config.toml
init = "normal"
init_std_qkv = 0.0457
init_std_up = 0.0457
warmup_steps = 242
steps = 4560
MLP neurons of a small language model. Each row is named by its layer, matrix (gate and up: input weights) and neuron, and shows model dimensions 0-95. Each number is 128 + 32 x the weight over its row's rms, rounded and kept within 0 to 255. Numbers have three digits each. A neuron's up and down rows have the sign that makes its largest values positive.
A block is one neuron, or neurons of one layer that tend to fire together. After each block is what it responds to, as a language model described it from the Wikipedia text at the highest values.

L6.gate85:132101115126108137108162101091099149155089162064180142138158136148135140132132145112165192105091142079099117128123149132108163113122145161160157138132137126155146136099124151170144180140174116093144107054077131095126103125211194109141125103108168122055064148178121117074149122142182063119
L6.up85:125129139119193147072164077118082131111145085118164179179099120105128119122090094170156121092073157152142129117229147109157152155066045156117121143156078145039148154079152082174151140130122124134104162141108186108122146118079118112131121162107137139135129149143110116165096085126040094099
L6.gate176:109141116166096028114095121099137141094091092124132078080116098113147138174108106181121114089112101088127149091135160126154082121140172089166129063115154189136155093150113105159073111117133116111169148119096127193218138135193115109144117171123089147089134120162120081144102124119146103176
L6.up176:152165132113084119149091163102112099069169142151067113093098186084142134175037152098111174095140106168160121117166152123130129088134125051143166151112126100126113088122086171066098237138113162107083126121088106187188103112149060118144113092136108108085115096082121071109136121132163096169
L6.gate242:166092172154155142092135140123114130109113122145086121115151141153101095177117089083104128188081084135127058126212154111122099126109081117163100089075111131119072111119120172055181145068153116166188122127151140105135142100181092087146114115089058123128131153152092124106122077153126158077
L6.up242:110173129155126117150109112145064114142141107090134159151171146053197112127147092131177160106085073096101122131146115162170101163166130123086104110104119121187154141144128147124089176080098088137175163135120152086127151140120093109161160095133097130121095128182137103125145145133090132106
L6.gate314:061163138138098141111130148158089120105187102133170133107140150189106090132114143127106088169155124125113110136130120124107074116128121116142138202145147112123079129136130086110140056081135102167151063101137112141109166098120126101161057168146144171105142167086131144097095183190175122137
L6.up314:125135094075090130127204055138168178148140124123127127096107123150158151116126137137110134121144141109118113142133153181071103147131131121203114140088052106145130091106122144112087075112152151182117075155116119139136145105120171157104134137132093115074110136159152100166149113171101171201
L6.gate323:090130136092099091170120079165126117117119072136185119141157123150097114166142176105128187116143052067175141128143155188180145133136124127158141130080143146100104166110153090097127178173083132118123116109117159119130124078139137133073143165158133112157184112097140161082198105124073065141
L6.up323:014146118112083126145103105090155116120138112121098123138107162157120142093130151032125124158145081127118124212125146114127110170141142152150122110124116128113109112138169171134113136120131116126135130125108121134152173146144145056085165130136119132050148109161135107080104134147095121149
L6.gate348:099146155055187133134135121108141163174124166058172143121080089108124214130079183139091105113139105142156136169110152140147134144120151102129188128159126152142132188108137061085158125148084094135130110173162090095157166107133135100133171163101082156144151159103019157144185118121102090156
L6.up348:061128124106175152062146139104151106105088109122150070076128195150122180131130180098109090137142135143147190129166152096099108182170146113106127159150130081141183121103150114136158129208177167146071093138119148147127150122126147125105137179067158166098204137150108115174147183122132145118
L6.gate455:120139131172145121064083154131138120117157126076139110067108156160166103147078137138073105055118126173111173152079106042136124157099076161085150176126092120120145138168147198121137057163140126115141114057108085178142149143112169135109072158107184125070089175179098061171068132095084161142
L6.up455:131156167144083149118134209126074099125112139107162081092094164098102086130110123143117163108136160167109157115122075113145134096062195091184180186172117066118111165099159107133168141121134077124140103129131148134088140155162116104105129149134146106121115123210184088117146103120119095109
L6.gate507:137174153149120175115193100141094119127097093073085145098099124165146156098080149144149084166104124084118131129131194085090120078156120115171097154097082092146160132161123086153079076126125126149196160185168118126150105139151081133131077126122125161169120140123055050072153105111073149160
L6.up507:147102092148116141130104182160116092168120092144127095119100255134138149197112120171107174139175122092126129073076101140137121116163115099092123196110077114143155152151102095159147103108099114110139130190107128140162145104097163215149126152122126181142108120191130084124102101094054140122
Under and other prepositions

L7.gate443:063114143129119163098119141142162067083119126130128105116111144111100132135155069135105143148185068188115068127217138006135083104139115126089102101125102141159140180159106160049143181146122082103143146091144104165158187137113110102149100121116107109143140136146115123113114178124172125130
L7.up443:177140115185121122108156119157143112113115154131065126113199101116149118154178161131143068114110119161120099181133144106145171083163124103152175083129123155151181127133079191075117179060120163097168149152161111114084081082138177119136145123160124146092130115120160137140125133078054135100
Early word-piece continuations

L7.gate288:123145217149079131176141074115126155067174161177137094165134113173216158128157121106102140125112189126112174111210105117126113117204138083103121137051164129093078079148143140125158146193112150101080151083065088152151146127151136135203166144104106118116112147213092072077116120098171174136
L7.up288:183141132133151119143123120119142129091115111129105133128163105126116047100102107119099137153120118113108120207138143141157140082123151159125133110146132134138143193179085156075133108148137150099142087134113124074147115076138110106129095166110145111122148101144045067097108129143212103177
Sentence-initial There

L6.gate52:096157161130128163145088121120120124107106136170145123217145138128140123161149093136142137112142155187137086108133077149133124172148117068132161100126155115040140128136073114110182122122096139143136141083120123152142091125171168162106116083110162096161151069160106092117144069195146133139
L6.up52:083179126190132124170142077109121117064139096064162114171185145146118137159134124128153162085087153096065145080122219148074122089181141128134149115181156135146128106102112156152078128136119071169141133095060114141143100129118137123170109162125158206143118104160128150144076120148089132066
L6.gate60:146096100156078033150156084139112144136070139171107118135173107111147122122097149138177114138090101093110115105139125109146159143134145085153106148136143137108125117129101147119173134128095081113121145131145097149139103143161137150085148118136178164189066148166111159167071067152041098121
L6.up60:157105063134132134133075140121155093112160124092153130118110160155124143179120124155128177103133091075102133108111179096137154116092091125180098131140136151142140129120130124090162154148119100135097102174129156177190161095109154083147146110112141165013118144121160121116123173104140141162
L6.gate66:194088133105092145143158097144079140126097148060138109084061149085189117149139135175109104165121176164133149120148096191162097155140118139137136146141134118111105153122153129076169084183126097125137134130167175091154181063066130177136134172126166173164146219132108070102093108160151177126
L6.up66:119132135145145140115120136122175158109100091129148147115132138127124180107199081174202066157154139120181132183109107148091123152097158091109076136107105116130130111147177102058126061137087095173111139109166117098118142089114159171139165150047151070144125171163089140116116082157124158119
L6.gate209:117122146153103186073140065081073155139143125170119125159115092146167114149158116172156187156144157109158127119126084104153186147102157106204125134132120103157112123153112170160126085132128128100128163098104084130200111126127144152180104077152165151119129116222138020111144142106113072103
L6.up209:128109122147096098090133131122182155090119153116156137113114125097153154047126169089131124119191125202135141116155155202119104096126136125098110096141136134167136140106120101138117121136140145186195157147195113132093095138151134149160151057095141098130106159064093175097119109146078072103
L6.gate312:094119115138085175115107100127186142164158089176116151150150141100190184070151120146134191147177133126124137132148072154147132117105136142149132095080172113087152182110123127139175187174101129076142069155124086142193103162087152149138134168126136130141136137077180113127183060088109169137
L6.up312:084090155163129120128183095135155108207136096130132152118087124148184141112102098143148149113107149131157102134166125100157136118151106083112240085122190197134114151138187146156169137133116119157117068153129136109203064139093122101125123131114103135089072148158127116065144091195117143137
L6.gate410:110141135142146103158142106140096101125080131176114129140178083113106143156117062150087146128109128091178119123106159123128155088167160171073079098071147101091127121137166144192151153134178077099119110093143122101115173176088145140181105144176132153164111149124046115174164133098104158132
L6.up410:151185159097167079158195152136155143122128090139187099104109102147116117145102122087144167110129141119130122130046153149116221101105138108120145124143131130133111140128091062162102100133156143082109107122156146191090118171167182082160166096074182159166120129142122161133090118076073142157
L6.gate443:158122179142075130132133121117127085121110054109147073115095130094162126147160162104074166087186151132112066122158123164144125150133091096177167139172112156096095152147145149120129120123140104084093091107130122106146176155178129158137128071146171174132137148134130153132191161165159146083
L6.up443:100141109126151134158113110146081188200144102108171126085161122134116115143124083095131158083126103172139150175083150139108187154097055158120088167100163115141132152101129110161161117149146123144146096138126151157149095096129089086160145132126124175151138087152097113079031064111108094169
L6.gate582:153103113182097132136080083097163132126129118100072081131092197149159112183140140058110180155123129126127114056148093143121159104159127154139077147121104130171194152175119164162127093094175099159130120107089141091118127126154163151156159120163107074227068166175116129113153163124114125170
L6.up582:102137158097087116174116124162120080095184155111079176137098174163083103144108143137098073100134161150064085162128102115130111132139134144087118135136120154146095149128108112160179101097115111125098150151114219109203085138122171110091191134048178167129161144168153120124122133139113112180
Sentence-opening "There"

L3.gate70:114101162093162101115146158089118113160159119116165125154173143131121163136120153172131142080101169093143106095136159101134111093066175085090206131161068141146123164115183122072117149155100174057080043085179107125089172093119155100088162122086124195154108106166107120154088100095145116119
L3.up70:113146189091167163091117160147143101166129102097102142139154123122148094148150161175158116140091081084131103093075151098136090099062097075162150142124127113164138165146167139072094122176101090156155115102179127117144100123135125114069087104075110120123076158150141146126067112141115166150
L3.gate112:115109140130140131159093122102118138174118132136129131086099068187083082158082131153160155172113123163120117142112139136143066155133129164137167173101108094126071083121148157125092108144121115148115125081130143174152136128140189062112096126161127122155117137094043132105112140173175136100
L3.up112:084144164156127118165126098145144114162143113154122151150164116086138134103096164151091150173145180167104140124184100118153158160097127141142116145123172155164140182149121100147082157178086201114098122135114112090135074169132131150080148055112123156126164074193111081130156131169107115176
L3.gate115:067103105114169108095184127125086128206081204116120171142086161121106156104120110148138123152114170150144084119103126106143111162144131118144162095136134194121087183147088134089103095080147083099056119159086160147140150099112168161107121166131159094108089107112166070112168133073118147114
L3.up115:149127109138172102142145175092111079155133154129125134105181176107144086161071098134154085099068191205155060140142127099126141143115128113168140134142134188116084183090130139109093088112192093148152166101124106138192151132127143116101156158171143112132104126141164121134124141127101146131
L3.gate398:143135122114136120142130206125136132072138077153103135073123119165183118084141123164148099130131190063147152133044099144115049153124155157083153094125163136110192174159126162128210129110104143101092062138084115108123127077133157157104100161117107134084216131120147145121113185101168128119
L3.up398:095153128180160129105143150119129153173149109100094131180135141139138135135143141149110160129103111140103098139130079156101086155061091132110098130122139160104091116111095152092119061118158123144138097091145127155099108146125104099089150078043114160137138135191104115171095190121161096101
L3.gate584:144138113172111197123089158166082156107190126121153114115109116134108153166178182087121152143137098174156152178168110190135132112083138152160098101095110089107058142090167140093129131152087128154110143092138131173138153110196150061169121088171083091136115118155198064116136103130195124128
L3.up584:108122208148130144114146091116161124136064145149155095124196097143159153155079098099138141172071126178185111086119134129146161126140081094178197162109129119106077142177166191154144095108024132170104150161108187115120085143138117110120163139238096075150154069164132089137136141180133093129
L3.gate590:119122130165116123152130132084174135162158187143143123100127145075168114136108097114153141120138125081091074144170147135148122124103188138097115060117139166102158153050148071125113130183183108107134111125192158170157105070180133119151136116102084104124158127104105150102104142124109108146
L3.up590:138186194086170101138165184137174073136135084150158150151185130093152126132116144128108093167106148088136068155093148111133076094030162089112127146093123128121181143095109142113112180103133150173137136143088185099164156146182158086146052098101108126168096108123106118197121124137145109166
L3.gate615:169109083142133126145120186122106123066108209107088124121183145136099160106154122202092086126122164099128087119145148168147122082104146170101183102097105098109105175167103125065129082134102142096121156091110131158155128161150152119092133129132124108116105129143138098124140066097068109110
L3.up615:083091118149145191120133150093157137124104152127133129077127152093163156055179122112109081210140157128146129131173177148098124092109122211111136098098113143136079175144132124105056096148104161163133165103099162131138063131124143151135202138171109140116097118127110127124071143170091077137
L3.gate623:104175073120127147141138103145111061159124118210134159162075139168117115137165095119120152106152178104162064120131165128128174159116143157175128126139131129135110188168155166126132160176149114086160154092162099119207152129140145114147147119142099184102138157141130080098132130099136094151
L3.up623:137113117146109093032081212131126141168126145100110075167085136125232128134141122128113154138155139124111092159124157120127113135082131073135107079156131131185201137136115165067157139106125161111137068140103180112165144147095151110150096144128080046081027157139096191140207110107141120124
Mid-word pieces and numbers

L3.gate33:085131130110081162173106108108166107157134072117113183098103113145159154160128123168119104146133161124150150115131211133156131070141055168120150158125122172128101115194100158090117130098078128112080124142109129119132150106110097113156179136082163098104125092149120137146122119085136126107
L3.up33:111092188129061169165147112109176126178118134126058147117106121104174107119110122146136164124141142180143116089133113172134147146063128154139114192050125127128152135202121103106128083098170157127094141135105138134137146108157129161171156156152104109135075114179120150042112077122161109147
L3.gate106:187166112133142095132121069154137101108144123149110150125190146162133153164152132096144133082150107098183141141122127149177130187100127143183100097095153149196112134137161082126123163121075162118170121153147166116181134151156104103170116114137110133146116208153134175124151107043121141201
L3.up106:119090134126166080147104151204116129147138136157113115206154103160152137149139101158133069063119127111112151141134090120108133167136146122098112113100122158184151124121116116110153122165104066110132098152131131173112102065123111121177104137125177094138089119123118160172156175106103178160
L3.gate147:153122126072166171140136087157114128095125151164145169089101124147095092158140216113150174168127168085122100085109113162196144091192113137060138102097142127139145154143118135114107113115034070073103118180114158107124202118172103123127120163111206131178163155120161019160093088118116153151
L3.up147:142136079144095154125091128107075163155063067130064122080106149142192105073134140104140129110139137185116140131099101164143145123099136106142125147144173110117114128157161161131045132112121083084134121122136044108144117117163148126188083140129157189113089097098079039159192064130085106138
L3.gate221:100155077096137115142166141156184113128094152141172096091116143069176084106133053118117104140150117142153145113096096118151121129114157141077231089108083121146138113065177036114134110089146137129123150144126164165122141113091076163135129140130128102136137119062105137125103126145134120083
L3.up221:089159165164167148153174103186094148162075116169146155103130174139161139085125090166149147130111100078142150143102193146166140152163154147059089145197129126177123175130124123084076106081148084100124057135159155114117136108124130128159155135140115092090111114077130017182164143048113106156
L3.gate285:087086106098105073099203102124110132126118087121087120104128096132126131118102122158101141136073106116166133168107132129153135148115145125088147059138104142150156132139073165129195164120124137050137107113101130177139117187131142134152093141085147107165154118141166069100163047143100135182
L3.up285:125139068109120178144102108101153125187139122168113132106149133150133115139195085182091130107113207109125064058153112093141170155069166098120152124138202138091158155122114144099138111170126120135171123082076132175104138124107144133132077121130121000158126100173136083102166089150145097210
L3.gate367:132145077116171066181168145104129114173090090140131090148099147131105126137125108168132136119104160069188138169127085117149169077105163133097097117125130103113132137187133097105166123110137129157097175090114177164161165111085137153180154114138153058135154230082133100126099154094102151113
L3.up367:123132180137107115195042095088104126106149093086124150139160125088132109068133147170121110152133168155130180092044151168083166121149132131100138121204141070075115205162142085157135092132109134109107160110098142127141167146141132164138078189164175118152115095019143097081165127169118104089
L3.gate545:139147167139149109164139077155121138144113152128100176123087134118134127134156147065083136138086141151100087123170188101144178147152086121129210116126125105180165130082175171093138159033071110140120050160106098090147139103127098158121099050113087106139146156211132139089170135061086118177
L3.up545:145174159205189122196106118129097114124085136123181155180075079180091091104129151105132180160074114123147054103131139167121154140139173131150138196158101102139144116101150099106061120125153086127157091097130142158161114097133094136104137109096128115123193120093057148117134128110076129128
L3.gate638:141131143127076175183085141100075182143129127229127156133084113094101148111128145097087088158111120110117110148136146170131082109139134135119103075160132121184078116077133139191115126083106170138093145103110164119206156114108146182159096100158141121160143172146160115142123154123127073139
L3.up638:207146128099133119123087147084112130122107111105141124092164079110135088132108164095069088084144118132131161051126148114152187115163198088066113087161136134163123152114106156115070078125141058138145178154130117157110129117159146135141136093095166158144158149095189000137111065108112132162
Existential and locative "there"

L3.gate22:024143136166085130167196082069138151116153163150160132152121123104119131149191128125138146150120131094170122167107164148162082101104150075150118153120136136122154095142137112120127135152086150079185139156113160100089159127134112107145198161149144069226206085140145110122086134072125143129
L3.up22:115077157096145105096116145136074153130154156091166158115105114075115196082115164121145149178107164179157111129140153195124139166139104132146157142111141174105079142119125168165123147061150102096109127109111105098132113121177179139122167149180119103131146160138115117089169141133108077156
L3.gate26:141112100126113156164181202141128150133128193105139109092108117125068193062111061112156093184150175141133077173142146143131135073088116134170136120175125172149182081169187095115129147078111180135156134109089117068171111136152123170129132146111130103184175125168095118075171087138074161118
L3.up26:099122077182073078188156106108109106087130110150141117128100093137145142118146159139152071079188138114111091073114096141152115139137158133157145143106127130187080123095123153092123095153194085069092153159176103212142069052142087115172151143125177069111114137157131098220076116106105137122
L3.gate271:156086163180113103092136118148120129177134071065137115084086140161111145168199085137145121137119149127102096166101185116138123115067161187084147081109134164123158098083114145091154170172116088118109106130147117102119116062155135149095121157053129118090205149120078125084140081062104146134
L3.up271:148117115120139104120167074112127127136139129111189179118164143185201161150143176163031139177139150097133157160131108137111173148105164061132131137142118111114109179139178166137126163120133104136121143119040088028122128122163134113095163126129141097072169085144084143094159104139050103160
L3.gate338:088158052154075108110130149137160098185102093122118065139135150127153084125118145096086224157130194138200149161075158150185072149093169159185108153128167148125138169115116096109111077121173114151163157152184119050105149077148144128163128158140111107154161150093118116061166134090151159191
L3.up338:110137091096133099090154174140181105178138139167135093139160142120149159144148143080111180170094161131170147138065139155211139099104088150206190141156136155147168123151133136050119146098178077094142139128165112089103176112178114088126140146131168101119151120103157127135121128088118145147
L3.gate363:147171079131198149132116149090121124100156078136132160111107138138123176209167187140123184121179173168132163099113186117126079124122106162098114144136127154106112097165128065076062114058080070099098075165126155080104100144137181107151115078217118115188111119112094153126198157074115085147
L3.up363:219115096142138076099115133130135117083156109110125153150118190131036153177132140177174153113112154150142148133161138106131158144126104145107164111131186095105169087164127088053073084113124084097130120155124120090090136124122152134058111088164125185138094109102148131098116154035151112135
L3.gate419:109134111108112061176160124131115149161092129131119138140079139139105122133120169144144128126103114141083097144046190060103092148075104099138121173117045134189140119180081117075171147115137126134143147113108157128082133153152158132120146093116156052172096173058150163095108117167148112141
L3.up419:141101156143125150179144128122140099127136211116148198141129040121141121068058199180101160143120100114106061138121127114149099191076113130133174110121120160190132086152180105139129126160146118148115208102122118146105134150136189163124124143130194123138081161090150126119124079140183097112
L3.gate465:089155137152118152166084121052135061129125165116117103099085168154194167068078123148118139150123148069101100128120171124140116143064127103143136119113135143153118138135125113100128130129132141121139138133087142152132120193119149107135122121150088117110138117142145107164145162101125130107
L3.up465:148169138123131145149118145142133081111097034088107124098129174159143144098087111122143093113084122163107116103071161157166114164101130050138157201125099115171175141106155083136135164147123107159148036063154115163146122158145098095103114110163096157133128164151176142131114174206085135109
L3.gate495:115104153096156136166100125149091139111103153093143145132175176100135106152116132141107088154219162073104165180094109112111133146094128180152077151160168094126143120079087146175131140126160121139073112124143129146130151101120112121083147127148143082128145185143092176122138074110089128114
L3.up495:103153126143142093158055132142058140136067128128084167135157155150159124130133176130139093157182164117169114165121148091068111170111126112194138175151124087172117056144166094103110128174144094100043115141152116109101124102155197210123084153135117162146101133140117201110109148134132154158
Compass directions and colors